Part of a small language model's weights.
Size: 10 layers, width 640, 20 heads of 32, MLP 2560 GELU, vocabulary 16384, 70.2M parameters.
Training: a variant of Muon for these matrices, 1073M tokens.
MLP neurons of a small language model. Each row is named by its layer, matrix (up: input weights) and neuron, and shows model dimensions 352-479. Each number is 128 + 24 x the weight over its row's rms, rounded and kept within 0 to 255.
Before each neuron's rows, "fires on" lists the tokens most often at its 100 highest values on Wikipedia text that the model never trained on. A number after a token or word is its count.

fires on: "Total " 11, "fr" 9, "–" 9, "mis" 8, "sp" 8, "en" 7
L4.up579 [145 141 130 118 125 151 134 117  91 105 101 128 129 125 122 111 178 110 108 106  86  97 164 134 125  96 110 193 105 164 124 139 124 144 134 126 128 130 149 110 145 160 171 115 191 142 142 132 154 154 107 106 111 123 136 172 112 142 138 155 113 167 116 133 101 172 125 117 138 113 135 116 144 121 145 144 136 125 137 158 111 163 109 126 144 149 136 108  92  93 115 120 151 115 112 118 106  90  99 116 115 155 108 106 113 136 124 132 109 130 125 179 104 105 147 110 118 136 142 105  96 122 111 120 121  94 117  53]

fires on: "-" 74, "=" 9, "," 8
L4.up2165 [135 102 119  90 135 149 128 156 140 127 141 123 121 118  81 132 125 146 125 160 113 122 145 159 155 142 139 163 139 132 132 139 137 141 148 127 125 112 128  72 130 112  83 106 108 111 114 133  79 126 133 147 133 138 195 117 139  70 138  93 200 131  84 132  93 104 116 124 144 151 132 157 160 123 108 128 111  99 157 118 127 113 158 137 142 115 146  78 114 124 124 142  78 165 124 117 118 122 137 119 165 185 118 140 111 140 131 115 142  95 155 178 102 119  86 157 104 141 124 127 130  98 129  95 126 138  95 102]

fires on: "more " 26, "More " 11, "1 " 6, "not " 5, "rather " 5
L4.up2112 [113 146 154 186 126 144 124 133 145 176 137 124 146  98 143 121  67 128 111 105 148 140  94 148  58 130 156 109 132 133 165 136  87 117 103 142 126 110 100  98 139 107 139  98  92 114 119 154 158 144 158  86 135  91 109 133 154 108 173 102 118 153 180 129 128 118 170  99 123 117 122 114 120 150 132 114 122 125 147  99 107 129 141 145 148  96 123 132 146 111  69  87  83 139 140 135  90 139 153 118 186 161 140 126 115 148 114 141 120  93 131  96 134 143 136 173 130 138 193 165 104 122 138 180 152 125 131 106]

fires on: "3 " 12, "9 " 12, "8 " 9, "6 " 8, "4 " 8, "7 " 7
L4.up28 [115 100 173 141 128 127 119 109 103 101 175 118 115  70 160 157 127 108 130 139 143 162 127 128 146 102  82 109  76 129 116 143 145 103 155 117 136 149 142  81 159 151 120 140 108  91 139 124 141 128 106 171 116 158  97 124 150 137 126 182  85 153  94 117 105 119  93 188 162 127 116 159 127 107 115 100 127 132 138 126 128 113 111 125 150 142 126 105 185 113 147  96  96 144  85 120 152 135 118  89 171 112 148 129 126 147 135 126 125 103 152 106 135 144 145 104 127 140 130 154 150 111 135 195  71  68 137 115]

fires on: "born " 13, "; " 13, "(" 11, "from " 9, "most " 8
L4.up290 [ 96 110 121 106 174 150 143 106 136 109 157 110 112 101 133 109 104 124 118 121 130 142 107 141 128 107 148 144  89 123 191 106 122 127 107  88 134 160 150 141 109 125 129 151 139 165 141 150  70 110 101  93 132 111 140 109  87 152 141  91 145 131 164  93 137 143 116 130 136 130 136 133  96 141 141 115 105 112 102 133 117 136 121 151  82 143  96 131 115 114  53 162 143 106 157 148 132 146 105 136 116 108 169 123 177 154 130 118 110 116 111 112 121 152 139 134 122 151 133 110 132 143 122 112 138  81 164  96]

fires on: "-" 26, "–" 11, "en" 8, "al " 6, "z" 4, "high " 4
L4.up2240 [145 179  93 136 142 121 115 142 133 139 161 117 122 106 140 161 114 103 144 152 128 123 137 134 144 163 143 161 130  63 143 147 142 148 101 162 103 139  94 124  77 142 170 105 130  93 122 128 116 143 128 129 107  92 154 102 148 177 105 156 153 145 191 124 110 180  76 166 118 131 100  95 104 113 148 160 125 126 129  84 111 152 166 162  92  97 138 132 130 113  70  98 140 125 140 151 105 135 143 117 125 100 122 134 144 159 111 133 118 102 126 101 110 133 140 111 134 169 161 113 111 153  79 146 128  80 154 151]

fires on: "in" 44, ", " 13, "and " 9, "he " 4
L4.up1607 [137 123 120 141 171 160 102 108 116 163 123 104 134 112 214 154  71 155 137 138 125  95 107 161 140 136 103 109 129 171 146 106 171 114 141 107 165 140 124 116 124 148 120 154 148 148  95 124 156 128 133  94 131 120 139 169 141 131 141 115  91 137 142 131 136  95 119 115 127 109  99  93 141 143 126  67 162 128 148 152  99 131 168 106 125 104 134 155 120 126  93 126 111 121 140 146  86 131 132 127 138 105 170 111  91 175  99 157 108 101  96 109 149 110 156 142 137 149 163 104 136 151 125 129  95  94 147 126]

fires on: "ex" 16, "r" 14, "t" 7, "n" 6, "an" 6, "ish" 5
L4.up338 [121 111 117 120 138 116 133 177 152 120 144 145 151 147 146 104 123 139 140 141  74 147 116 114 133 144 134 107 109 121 133 129 117 184 141 135 140 128 124 147 183 108 134 140  86 157 108 134 160 169 141 133 103 104 122 124 128  90 131 129 146 172 169 155  90 112 160 119 113 115 131  83 147 121  74 101 122 128 133 136 166 104 109 126 151 108 113 134 137 110 105 158 155 121  82 155 121 107 172 131 131  94 149 174 113 130 123  87 148 126 136 143 143 118 134 107 125 107 145 153 109 111 119  95 136 111 165 130]

fires on: ". " 28, "\n" 18, "." 6, "–" 6, "ep" 4
L4.up1232 [103 120 154 142  95 152  92 131 134 137 130 104 148 180 150 155 120 173 137  99 120 160 183 105 112 112 144 125 119 118 138 134 101 176 127 107 149 156 119 153  92 152 125 128 167  97 155 171 162 154 102 102  95 139 196 156  94 102 138 119 108 157 105 152  95 111  65 142  95 121 215 132 148 122 105 106 132 111 122 112  51 129 132 130 127 125 151 111 126 122 131 111  91 162 105 164  81 102 119 130 110 153 135 128 141 151 143 139 130 102 132 133  92  90 192 138  80 101 149 122 146 145  91 125  73 131 162 134]

fires on: "n" 12, "y" 12, "en" 8, "ain" 7, "ur" 6, "at" 6
L4.up477 [138 146  95 146 117 160 134 112 128 103 108 144 120 138  63 148 127 127 100 125 135 121 131 122 151 145 150 112 123 194 139 116 143 118 146 141 125  87 115 139 111 177 156 121 129 113 110 128 154 169 184 101 126 113 141 144 144 112 134 152 128 170  78 102 121 173 136 133 187 106 112 133  91 120 123 119 119 131 143 158 117 128 143 144 164 114 140 138  91  97 145 185 143 169 168 160 124 126 120 143 182 137 116 157 132 124  85 155 130 149  88 101  85 131  96 134 128 138 117 142 157 119 121  98 137 105 131 141]

fires on: "-" 26, "th" 13, "ph" 11, "le" 5, "cre" 4, "W " 4
L4.up2312 [121 121 203 107 119 139 107 135 154 125 183 160 115 128 124 147 134 106 141 143 135 139 104 168 105 100  88 126 128 160 171 111  94 102 106 125 171 101 173 135 106 111 143  69 157 111  84 135 136 161 135 130 123 150 113 148  88 152 148 108 110 120 156 158 145  95 148 122 125 176 180  76 143 121 177 124 123 135 154 127 102 104 128 139 116 108 104 106 128 127  99 130 104 138 102  82 139 117 148 130 111 117 129 129 141 107 121 136 146 103 158 160 137 128  85 109 154 167 112 149  68 155 156 110 136 137 127 125]

fires on: "the " 53, "of " 13, "ex" 8, "s " 7
L4.up1546 [103 148 117 122 117 150 162 127 107 139 176 144  98  74 112 117 103 158 118 157 170 144 141 153 115 121 132 106 120 154 106 115 116 111 140 144 134 118 135  87  90  90 153 145 136 147 163 138 132 118 101 131 109 103 127 139 113 128 114 101 150 157 140 152 100  70 139 100 124 107 164 147  84  82 182 116  87 159 109  75 160  74 146 152 131 115 118 141  98 117  84  86 141 135 127 168 117 145 110 111 144 152 135  98 132 105 115 118 166 122 123 139 122 156 222 155 115 132  81 121 128 191 114 136 140 146 115 138]

fires on: "| " 100
L4.up457 [166 178 112 118 135 117 140 119  73 105  71  99 112 146 156 147 143 139 142 139 116 141 158 113 104 159 154  75 166 144 178 132 132 128 108 112 116 162 124  61 117 134 164 121 175 134  92 118 116 135 138 147 159 103 147  71  97 108 137 134 147 111 100 129 118 122  95 128 168 147 131  95 136 132  96 124 153 136  95 112 160 176 124 170 148  89  91 150 148 109 115 172  78 112 149  87 163 138  89 112 134 111 128 113  67 148 150 138 146 126 140 137  86 116 146 111 118  82 129  85 143 150 108 124 122 164 166 120]

fires on: "in" 14, "-" 10, "of " 8, "and " 7, "j" 6, "or " 6
L4.up818 [122 155 102 125 112 108 102 139 144 108 120 107 150 103 123 106 166 142 111 124 108 134 145 140 113 138 157 130 158 130 116 168 112 102 144  92 121  97 107  96 191 148 124 105 114 143 133 167 111 131 120 117 142 102 160 161 153 136 108 145 131 104 111 104  84  93 157 111  98 189 130  98 121 129 119 109 160 111  93 107 117 114 131 149 132 117  93  89 131  87 129 145 166 107 113 156 138 102 128 116 150 127 164 166 106 152  99 144 129  92 148 135 132 122 110 118 151 119 137  88 106 138 145 132  97 143 125  95]

fires on: "when " 12, "and " 12, "Group " 10, ", " 10, "if " 9, "When " 8
L4.up1483 [134 118 132 133 151 163 126  76 142 122 120 122 153 122 125 116 115 131 161 137  85 123 131 146 136 105  85 170 132 170 144  83 167  79 100 132 118 138 116  74 122 113 140 167 138 139 144 141 101 166 154 122 181 176 117 129 167 112 148 126 108 108 137 109 121 101 160 152 122 128  87 113 159 162  95 115  94 128 116  97 123 110 138 134 110 122 108 134 119 106 136 105 138  98 129 117 126 129 128 139 150 138 123 156 164 158 163 118 127 158 102 155 107 118 158 129 118 139 159  84 108 107 120 101 141 100 146 132]

fires on: "an" 25, "de " 25, "of " 18, "-" 7, " " 7, "re" 4
L4.up1036 [126 138 159 138 137  98 178  77 130  89 101 101 144 109 151 147 118 138 143 123 111 141  79 151 158 139  97 138 101  87 156  96  95 103 129 102 166 119 116 104 105  73 126 115 128 135 134 144 123 146 100 109  82 143 150 163 145 142 125 129 108 155 170 170 111 126 105 119 142 127 143 142 111 129  97 124 129 137 129 153 117 105 123  93 102 130 150 110 120 140 166 129 131  97 123 109 115 171 135 154 132 159 175 163 123 150  98 139 113 122 122 115 156 128 104 147  95 135 126 117  96 140  98 138 163 102 119 132]

fires on: ", " 37, "of " 10, "s " 8, "from " 7, "am " 6, "â" 4
L4.up1992 [118 143 102 161 161 129 135 130 151 169 146 103 140 111 139 127 115 142 128  88 121 138 128  75 141 122 137 145 114 142 145 136 135  74  95 129 132 128 138 144  91 122 153 123 122 159 136 112 137 111  81  80 107 118 133 102 140 172 156 110 124 133 114 144 112 146  72 130 146  74 135 137  87 134  81 120 110 122 154 128 153 112 132 135 101 130 142 125 120 118 104 131 162 141 117 146 100 128 169  94 125 141 160 111 155 139 102 105 152 119 123 113 139 105 151 124 126 110 145 149 120 131 131  91 114 164 172 144]

fires on: "as " 33, "3 " 10, "'" 8, "| " 5, "- " 4
L4.up469 [119 143 120 101 162 136 125 108 154  94 135  94 121 124 139 139 127 125 143 124 125 117 118 136 166 132 113 119 158 123 166 129 127 135 124 136  86 124  92 102 133 133 133 165 117 148  93 131 129 136  92  94 124 190 144 134 132 129 124 124 120 134  75 147 136 104 151 114 157 133 106 115 143 111 160 133 108 145 151 164 159 110 130 107 156 137 151  94 113 119 100 147 139 156 111  76 130 152 147 140 154 146 129 108 127 107 143 186 109 109 114 138 137 133 124 130 144 125 149  93 103 122 121 104  87  85 148 154]

fires on: "| " 40, "g" 7, "ev" 6, "er " 4
L4.up1207 [106 113  95 111 135  92 111 104  92 122 139 142 141 127 127 104  95 154 148 144 117 137 178 132 156 145 134 158 137 147 144 113 137 111 103 126 105 164 142 133 114 128 122 148 130 107  96  97 110 114 135 154 184 150 130 119 106 123 131 104 120 123 100 132 107 122 111 122 106 163 116 111 157 106  85 121 117 103 149 117  71 129 137 117 126 107  73 129 121 147 126 108  95 112 146 173 147 144 110 109 143 117 168 107 122 123 108  85 148  93 138 126 122 136 152 137 135 159 143  96 173 123 147  88 130 138 148 147]

fires on: "S" 56, "9" 8, "; " 8, "to " 6, "G" 5
L4.up1827 [138 132 122 140 135 150 118 156 132 146 137 116 128 149 154 123 104 122 146 164 111 151 146 154  90 112 130 135 153 159 135 135 120 131 131 170  76 102 127 152 162  90 130 138 114 140 132 177 167 158  85 130  97 141  87 124 127 108 115 113  86 117  99 114 161 136 136 136 101  92 164 145 135  97 143 119 157 150 101 136  84 114  87 147 113 183 135 134 122 113 116 120 117 165 142 136 119 140 129 119  74  88 136 135 113 141  99 152  93 100 152 124 114  99 160 142 164 117 124 132 129 117 124 134 159 114 180 153]

fires on: "of " 28, "Candidate " 13, "Director " 5, "Name " 5, "ate" 4
L4.up46 [125 159 127 118 105 124 106 137  98  98 143 120 105 128 130 105 137 137 122 144 121 148 104 157 140 131 123  93 150 111 145 100 112 135 109 131 108 154 130 133  80 146 171  87  99 120 153 100 136 163 105 135 128 152 104 123 161 136 155  78 139  85 197 105  81 129 113 153 124 130 149  92 146 121  87 122 112 103 132 129 149 149  93 135 171 160 154 159  93 136 103 129 140 118  94 122  97 112 112 115 101 171 110 126 135 150 163 135 138 174 111 133 117  85 121 141 128 119 147 141 118 120 131 130 101  96 152 113]

fires on: "'" 45, "p" 17, "| " 6, "0 " 4
L4.up880 [115 138 143 151 160 115 115 135 127 126 136 130 121  99  86 125 173 112  87  55 114  91 176 123 163 147 115 116 121 103 150 116 158 157 138 132 114 118 107 103 119 119 146 167 131 155 142  97 207 154 114 156 126 136 126 118 145 132 166  78 121 175 115 119 111 138 100 135 147 153 152 111 156 112 128 124 119 118 130 154 138 110 113 130 144 113 123  85 104 112 118  89 113 124  66 112 105 137 112 150 129 153 112 120 123 131  76 109 152 132 128  84 139 153 128 111 113 145 102 128 104 129 121 144 150  85 117 150]

fires on: "of " 23, "-" 13, "sch" 8, "{" 5, "z" 4, "aft " 4
L4.up1324 [ 95 154 142 138 118 118 142 171 128 114 116 106 132 158 154 154 103 138 175 151  94 128 147 138 109 139 114 117 127 112 130 154 109 145 187 137 103  96 118  96 160 111 129 148 144 137 114 125 106 146 130  96 117 139 137 119 124 143 119 130 162 132 146 127 164 111 152 106 133 118 112 111 115 119 136 154 130 123  96 155 122 148 157 104 113 113  99  89  93  80 138 147 103 107 124 134  77 146 133 119 145 115 125 108 149 143 155 127 149 122 131 131 142 135  96 114 195 113 112 149 140 140 191 140 108 174 156 127]

fires on: ". " 72, "\n\n" 21, "\n" 5
L4.up1285 [125 146 112 162 149 162 107 153 146  86 101 138 115 138 131 121 108 128 126 178 123 103  99 103 142 193  87 127 132 137 115 134 148  96 126 130 126 141 154  86 111 142 111  77  95 142 170 116 187 163 130 146 141 131 144 123 147 147 171 139 145  94 146 111 115 138 169 156  98 173 119 147 133 145 101  88 117 125 138 184 130 146 108 118 183 127 117 122 129 122 113 154 112 103 137 165 147 132 147 142 118 191 134 125 119 107 120 120 149 144 140 118 125  99 154 118  91 141  71 128 148 129 147 112  96 151 139 120]

fires on: "," 18, "to " 17, "." 15, "-" 6, "from " 4
L4.up862 [137 132 174 140 116 158 164 150 130 120 120 117 130 173 133 147 112 135 117 153 134 140  95  92 112  98 129 126 179 115 120 127 119 122 145 161 158 120 130  96 143 128 130  78 118 161 109 136  99 119 116 149 126 191 107 138 146 139 147 127  82  73 114 182 116 105 117 171 117  97 102 153 170 121 168  95 128 140  83 137 130 118  99 133 106 110 113 122 129 154 139 120 102  98 170 138 105 122  91 133 144 142  99 111 163 107 127 104 140 140 184 115 153 131 146 129 131 104 143 115  92 124 155 131 104 120 143 131]

fires on: "| " 38, "that " 9, "With " 4, "st " 4, "Apps " 4
L4.up1254 [154 121  95 130 133 149 100 127 149 184 140 132 136 125 137 104 136 108 143 129 130 152 173 137 135 126 135  75 142 144 145 122 128 126 104 114 135 127 154 113 103 149 105  90 133 158 148 137 102 182 112 152 108 147 139 128 123 118 122 112 156 158 120 109 137 115  81 139 144  99 164 105 157 106 126 102 104 139 131 127 145 129 125 137  86 120 123 109 120 143 144  86 125 124 145 104 144 125 168 161 125 135 135 172 135 108 162 129  92 100 158 115  79 144 109 102 110 107 125  84 143 130 122 138 117 139 154 130]

fires on: ". " 41, "\n\n" 23, "-" 8
L4.up1182 [ 97 155 155 152 138 102 180 135 119  98  94 171 136 165 123  76 117 112 148 144 128 145 149 111 152 105 137 143 138  92 112 102 144 155 177 137 127 147 145 143 128 108 134 130 175 154 133 105 127 103 155 129 145 148 172 137 113 114 147 117 137 118 134 147 124 115 191 159 148 153 122 146 118 120 160 122 133  97  98 163 132 115 153 166 118 112 140  79 178 133 159 125 118 104 156 123  86 100 136  93 125 161 132 123 113 119 136 119 107 125 128 151 146 138  96 101 104  98 117 169 134 140 154 162 129 109 163 114]

fires on: "of " 21, "de " 7, "nic" 6, "l" 6, "af" 5, "ti" 5
L4.up2440 [ 83 123 110 121 142 143 133 125 132 103 125  88 134 140 129 158 144 126 132 109 117 103  85  74 115 137 140 113 132 110 171 115  97 124 125 133 156 144 151 137 111 147 128  70 115  91 150 126 154 166 114 106 138 115 158 117 157 154 123 139  80 121 154 146 105 167 102 169 148 161 134 145 136 104 112 101 120 144  96 183  99  88 132 109 124 139 116 152 152 181 115  86  78 124  94 141 138 140 129 148 133 174 167 119 154 161 135  95 135  76 150 139 126 113 118  96 125 152 167 161  74 122 153 163 145 150 132 112]

fires on: "ol" 29, "well " 12, "8" 8, "ul" 5, "9" 5, "to " 4
L4.up559 [155 139 138 136 119  98 140 151 194 142 159  84  97 138 139 147 168 138 174 154 158 173  99 163 118 132 104 140  98 119 101 107 129 109 106 160 146 118  99 115 139 118 119 125 145 138 151 158  88 166  90 143 151 132 121  94 102 125 107 114 141 153 135 149 154 115 183 110 149 129 136 183 104 100 124 159  97 116  99 108 149 104  95 109 135 152 134 123 138 156 119 121 131 129 103 130 132 143 117  91 118 150 130 118 100 119 144 189  96 160 140 133 120 142 119 131 165 121 153 135 100 105 175 127 151 119 119 102]

fires on: "'" 25, "." 17, "—" 5, "-" 5
L4.up1201 [162 116 197 139  99 124 131  98 150 117 126 103 109 153 129  95 102 109 103 129 114 119  77 141 156 113 141  96 131 102  86 128 164  89  91 141 157 118 147 112  91 105  94 153 134 173  97 134 110 117 153 156 139 124 138 125 107 127  95 171 152 102 172 137 119 122 121 160 100 140 100 137 147 131 128  93 134 132 144 142 142 120 131 142 116 127 118 136 107 103 113 179 112 152 114 123 125 111  95 147 142 149 157 120 141 173 120 131 126 102 162  80  74  85 138 170 156 111 113 124 150  98 150 123 165 120  60 109]

fires on: "| " 35, "; " 9, "3 " 6, "il" 5
L4.up1432 [104  83 158 168 145 110 140  97 115  62 106 138 141 173  94 122 129 111 131 147 185 139 133 123 159 121 103 150 130 154 154 102 130 148 143 139  87 143 122 132 132 131 156 149 144 171  98 134 125 134 117 112 147 153 117 149 105 103 134 111 126 126 132  82 128 114 135 124 150 152 168 117 111  97 108 107 134 121 123 191 116 165 137 157 161 144 231 111 112 112 140 134 137 130 131 129 126 117  94 146 122 125 151 153 180 101 113 114 116 148 122  94 118 159 140 135 132 112 121 109 144 100  92 128 110 129 166 124]

fires on: "K" 17, "ag" 10, "–" 8, "read" 6, "daily " 6, "it" 4
L4.up972 [151 100 161 139 117 107 112 134 133 193 154 158  89 146 152 133 105 125 153 145 124 135  98 189 110 146 110 111 136 101 134 108  88 132 114  97 132 128 119 128 162 138 152 147 105 113 144 150  77 141 111 120 151 157  95 122  91 109 103 135 157 148 119 133  90 122 180 128 115 141 169 147 139 114 146 101 120 133 160 109 115 118 117 119 116 106 106 156 152 108 131 128 109 113 143 130 146 148 128 154 145 165 124 140 105 125 162 161 128 108 123 129  93 168 138 142 173  82 150 147 152 163 186 132  87 115  81 145]

fires on: "| " 35, "= " 15, "; " 12, "–" 8, "back " 7, "-" 4
L4.up987 [127 125 139 139 120 112  86 154 119  99 125  91 100 106 124 149 129 134 117 130 132 105 128  95 117 120 138 116 109 122 140 155 151 168 143 129 127 102 136 114 104 102 140 145 130 119 120 113  92  96 113 125 124 172 125 154 167 119 129 139 122 117 124 161 159 128 126 145 152 137  79 139 125 185 103 161 134 103 105 117 113 108 153 167 116 158 104  88 169 173 133 130 149 139 147 137  98 130 130 125 140 101 114  89 124 127 129 159 125 104 107 134 130 145 129  88 129 159 162 119 166 126 120  67 139 109 111 136]

fires on: "| " 100
L4.up2434 [143 143 130 129 191  97 145 139 119 119  79 105 100  98 131 152 166 181 109 129 108 121 181 162 121  97 143 105 158 123 143 127 167 117 157  69  89 159 117  64 149 124 155 157 144 129 194 129 120 119 101 134 153 134 145 107  81 114 133 140 146 135 119 104 101 137 130 117 142 120 157 154 137 118 125 119 108 112 112 151 152 134 121 120 137 104  89 155 118 145 148 135 160 125 135 113 155 142 115 132  92 150 136 151 125 133 150 119 113 113 140  85  88 163 128 115 138 105 134 122 125 112  92 115 129 130 163 122]

fires on: "| " 28, "ag" 27, "it" 7, "as" 4
L4.up615 [126 126 149  78 112 123 132 151 119 167 125 149 135 141 133 170 113 139 165 129 105 114 100 142 146  91  89 166 114 118 167 166  98 114 146 130 120 128 143 124 144 133 159 144 130 142 133  82  93 142 131 142 146 143 113 116 107 166 135  97  81 131 123  65 161  91 136 144 130 159 143 149 109 138 104 165 158 161 136  98 113 152 128 144 107 117 123  86 147 132 101 139 143 110 152 113 116 111 137 132 131 117 124 118 149 133 127 151 171 132 149 142 171 126 122 113 132  63 105 129 133 118 160 167 116 135 127 160]

fires on: "| " 27, "born " 20, "/ " 9, "by" 7, "– " 4, "; " 4
L4.up2088 [ 86 124 120 138 146 113 122 137 125 102 191 152 126 141 182 108  76 149  71 151 116 111 115 121 107 172  98 133 134 114 117 116 108 125 112  88 130 128 126 140 129 136 103 100 178 169 115 136 142 129 100 118 134 133 119 133  63 144 134 129 124 111 139 137 119 120 130 121 106 139  72  75 128 127 139 134 140  88 135 143  92 176  86 109  67 133 151  87  99 127 146 146 139 113 158 133 162 112 165 118 148 133 104  87 141 105 122 136 176 126 129 113 122 101 110  95 159 132 120 139  74 129  88 125 145  80 150 112]

fires on: "\n" 34, ". " 32, "\n\n" 28
L4.up2121 [ 88 136 123 174  87 115 118 144  99 102 118 133  89 179  97 107 108 147 146 116 174 127 182 116 165  81 178 112 125 120 166 131 139 132 160  98 127  96 136 117 115 118  99  91 163 129 111 125 154 117 140  93 118 117 119 159  93  85 171  89 121 151 112 133 172 140 130 117 114 100 117 126  86 128 137 151 136  87  95 117 112 138 129 125 120 143 125 133 170 116 162 168  70 170 129 159  95 136 104  94 162 140  83 150 157  94 113  99 154 130 142 150  91 125 110 109 104 123 122 108 131 154 159 152 138 127 116 185]

fires on: "and " 48, ", " 16, "or " 10, "51" 4, "-" 4
L4.up2096 [107 115 134 132 114 167 110 141 116 112  99  99 184 151 126 118 122 176 149  92 144 130 144 115 126 129 137 107 102 119 134 125 104 122 185 168  70  99 141 120 143 155 114  91 123 131 148 124 150 107 148  96 187 141 159 131 126 142  74  91 174 125 159 112 122 137 129 108 139 132 175 148 103  89  97 168 122  82 126 134 131  91 114  78 133 109 115 141 113 172 107 137 170 158 148 154 103 116 160 168 121 115  95 135 145 126 149 125 150 117 113 143 139 138 174 154 158 119 169 114 156 141 148 137  99 170 116 149]

fires on: "-" 18, "non" 16, "to " 10, "L " 9, "for " 6, "and " 5
L4.up1547 [132 127 147  79 138 174 138 118 132 147 140 131 154 155 123 124 107 147  71 139 124 158 115 162 144 159  78 127 106 103 103 123 160 103 126 100 124 106 108 111 122 127 119  78 165 136 154 125 111 117 128 158 155 109 109 114 124 143  92 145 127 133 117 149 116 138 148 177 107 147 142 105 126 134 141 103  77 138  79 152 126 148 150 106 167 153 155 128 109 114 137 140 109 138 173 131 114  88 124 141 138 144  94 153 105 103 105 126 137 143 168 145 169 140  92 106  98 166 167 112  76 127 143 143 180 133 127 164]

fires on: "| " 44, "23" 5, "; " 5, "24 " 4
L4.up2450 [ 89 124 151 150 166 153 120 112  77  63 130 123 136 119 138 151 207 161 147 163 140 106 144 148 185  98 127 174 148 167 115 150 131 118 141 127 108 144  90 124 133 176 150 141 146 100 177 135 157 143 122 132 115  91 128 157 125  98 101 120 107 112 169 144 132 138 114 109 143 142 121 145 131 140 149 124 138 183 108  99 165 162 149 106 123 114 190 159 100 128 150 137 166  99 156 143  90 114 123 131 122 115  99 169 152 148 158 119 152 113 174 101 136 125 148 129 111 134 119 129 107 124 140 143 150 126 126 151]

fires on: "'" 53, "\n\n" 6, "ing" 5
L4.up1865 [110 140 121 154 168 115 139 122 153 108 139 114 145 118  70 112 117 139 150 127 135  78 131  44 177 107 100 113 101 148 138 127 161 116 144 101 135 100 140  99 186 133 157 125 135 159 132 170 129 180 114 118  86 150 124 156 125 188 152 163 141 129 159 140 126 102 109 153 102 116 142 157 100 127 152 123  92 132 102 119  82  91 133 130 123 123 156  97 139 107 100 133 101 156 132 107 167 105 150 121 146 139 151 119 106 141  79 126 202 119 114 115 176 115 115 114 148 164 119 110 162 110 121 161 111 121 104 150]

fires on: "| " 26, "; " 9, ". " 8, "." 7, "y" 6
L4.up381 [ 91  98 131 127 134 152 111 132 133  93 166 158 157 137 132 155 146 151 107 106 129 161 148  96 112 110 107 136 131  96 170 144 114 176 154 124 134 100 139 144 130 136 184 139 128 157 113  84  80 134 132  93 116  99 142  84 128 128 134 131 117  99 134 129 102 162 129 115 127 140 101 134 146 142 128 128 140 128 164 115 116 152 132 149 109 158 110 144  86 149 122 118 112 162 138 153  95 111 126 123 129 121  81 110 138 136 127 134 160 130 100 148 103 104 144 144 170 134 166  47 133 147 128 160 107 108 103 106]

fires on: ". " 60, "-" 9
L4.up1768 [147 138 128 112 110 117 146 120  97 113 109  69  65 117 158 138 129 137 170 116 162  75 127 125 140 115 148 154 107 124 172 145 113 132  69 183 128 116 159 140 112 142 106 162  99  72 106 116  78 128 152 135 104 122 110 108 162 145 137 136 117 154 117 120 125 139 131 128 152 100 138 129  95 116 132 135 138 105 117 111 111 157 150 136 125 138 172  94 151 144 114 149 100 145  93 114  99 141 143 112 181 111 123 118 163 116 111 164 106 137 161  91 109 126 161  96 121 126 146 118 170 108  95  91 138 120 143 155]

fires on: "| " 84, "; " 8
L4.up120 [150 172 135 147 167 142 122 154 103 113  94  92 137 145 147 155 141 128 151 142 193 122 111 150 117 116 160  96 166 165 126 127 135 125  84 111  95 147 141  67 137 117 175 117 113 115 124 144 117 114 100 149 111 135 127 138 117  90 144 107 159 121 114 102  83 112 140 143 110 125  98 108 110 124 120 105  83 129 155 126 125 139 150 145 124 135 100 164 124 111 155 122 102 114 108 106  97 152 102 141 146 129 157 115 132 149 141 109 160 122 167 108 130 128 105 148 137  70 121 119 152 115 151 174 134 117 109 113]

fires on: "| " 48, "ever" 9, "in" 8, "\n\n" 7, "ist" 4
L4.up2391 [104 120 104 131 110 111 150  51 150 151 154 147 138 127 112 119  98 103 127 110 118 126 115 114 118  77 164 103 104 142 121  97 122 139 144 146  91 150 107 118 128 102 133 145 105 157 134 162 147 140 184 123 163 130 144 141 133 136 120 159 116 197 138 161 119 147 135 169 151 139 142 176 115  97  99 101 135  57 125 104 100 116 115 122 150 161  97 130 149 163 127 125  92 158 135 152 136 151 148 118 156 117 136 153 168 123  58 129 136 131 152 108 100 109 153  92 126 177  92  96 148 122 135 116 123 103 136 155]

fires on: "and " 24, ". " 12, "National " 8, "it" 7, "& " 4
L4.up2555 [132 173  86 138 160 110 127 136 150 134  92 120 141 107 145 138  53 123 163 118 122  91 132 150 136 111 107 121  56 164 118 110 159 115 109  96  89 103 164 116 110 136 135 139 106 103 114  97 120 133 133 103 125 150 139 128 161 143  97 116  97 144 122 111 119  73 136 118 104 108 126 166  96 120  79 146 147 169 117 131 126 104 169 102  97 108  85 136 174 133  92 138 149 134 131 162 106 134 196 144 133 111 103 153 148 127 105 149 132 106 106 148 121 155 149 161 142  99 122 172 141 125 121 119 139 137 150 173]

fires on: "of " 30, "and " 25, "est" 4
L4.up256 [136 123 102 163 126 132 129 144 140  75 154 124 131 128 123 141  89 108 132 146 148 132 147 120 133 107 108 130 136 183 112 120  93  95 129 148  90 134 125 109 144 143 145 130 131  83 169 134 128 144 153 138 163 166 142 124 144 151 103 120 101 130 150 107  99 150  95  84 130 145 140 152 121 135 115 112 152  95 142 138 136 107 103  87 144 163 125 156 146 155 147 154 148 138 140 101 130 119 139 173 142 174 111 145 105 117 146 117 165 121  71 150 103 143 119 160 113 116 107 163 117 136 144 114 112 122 125 151]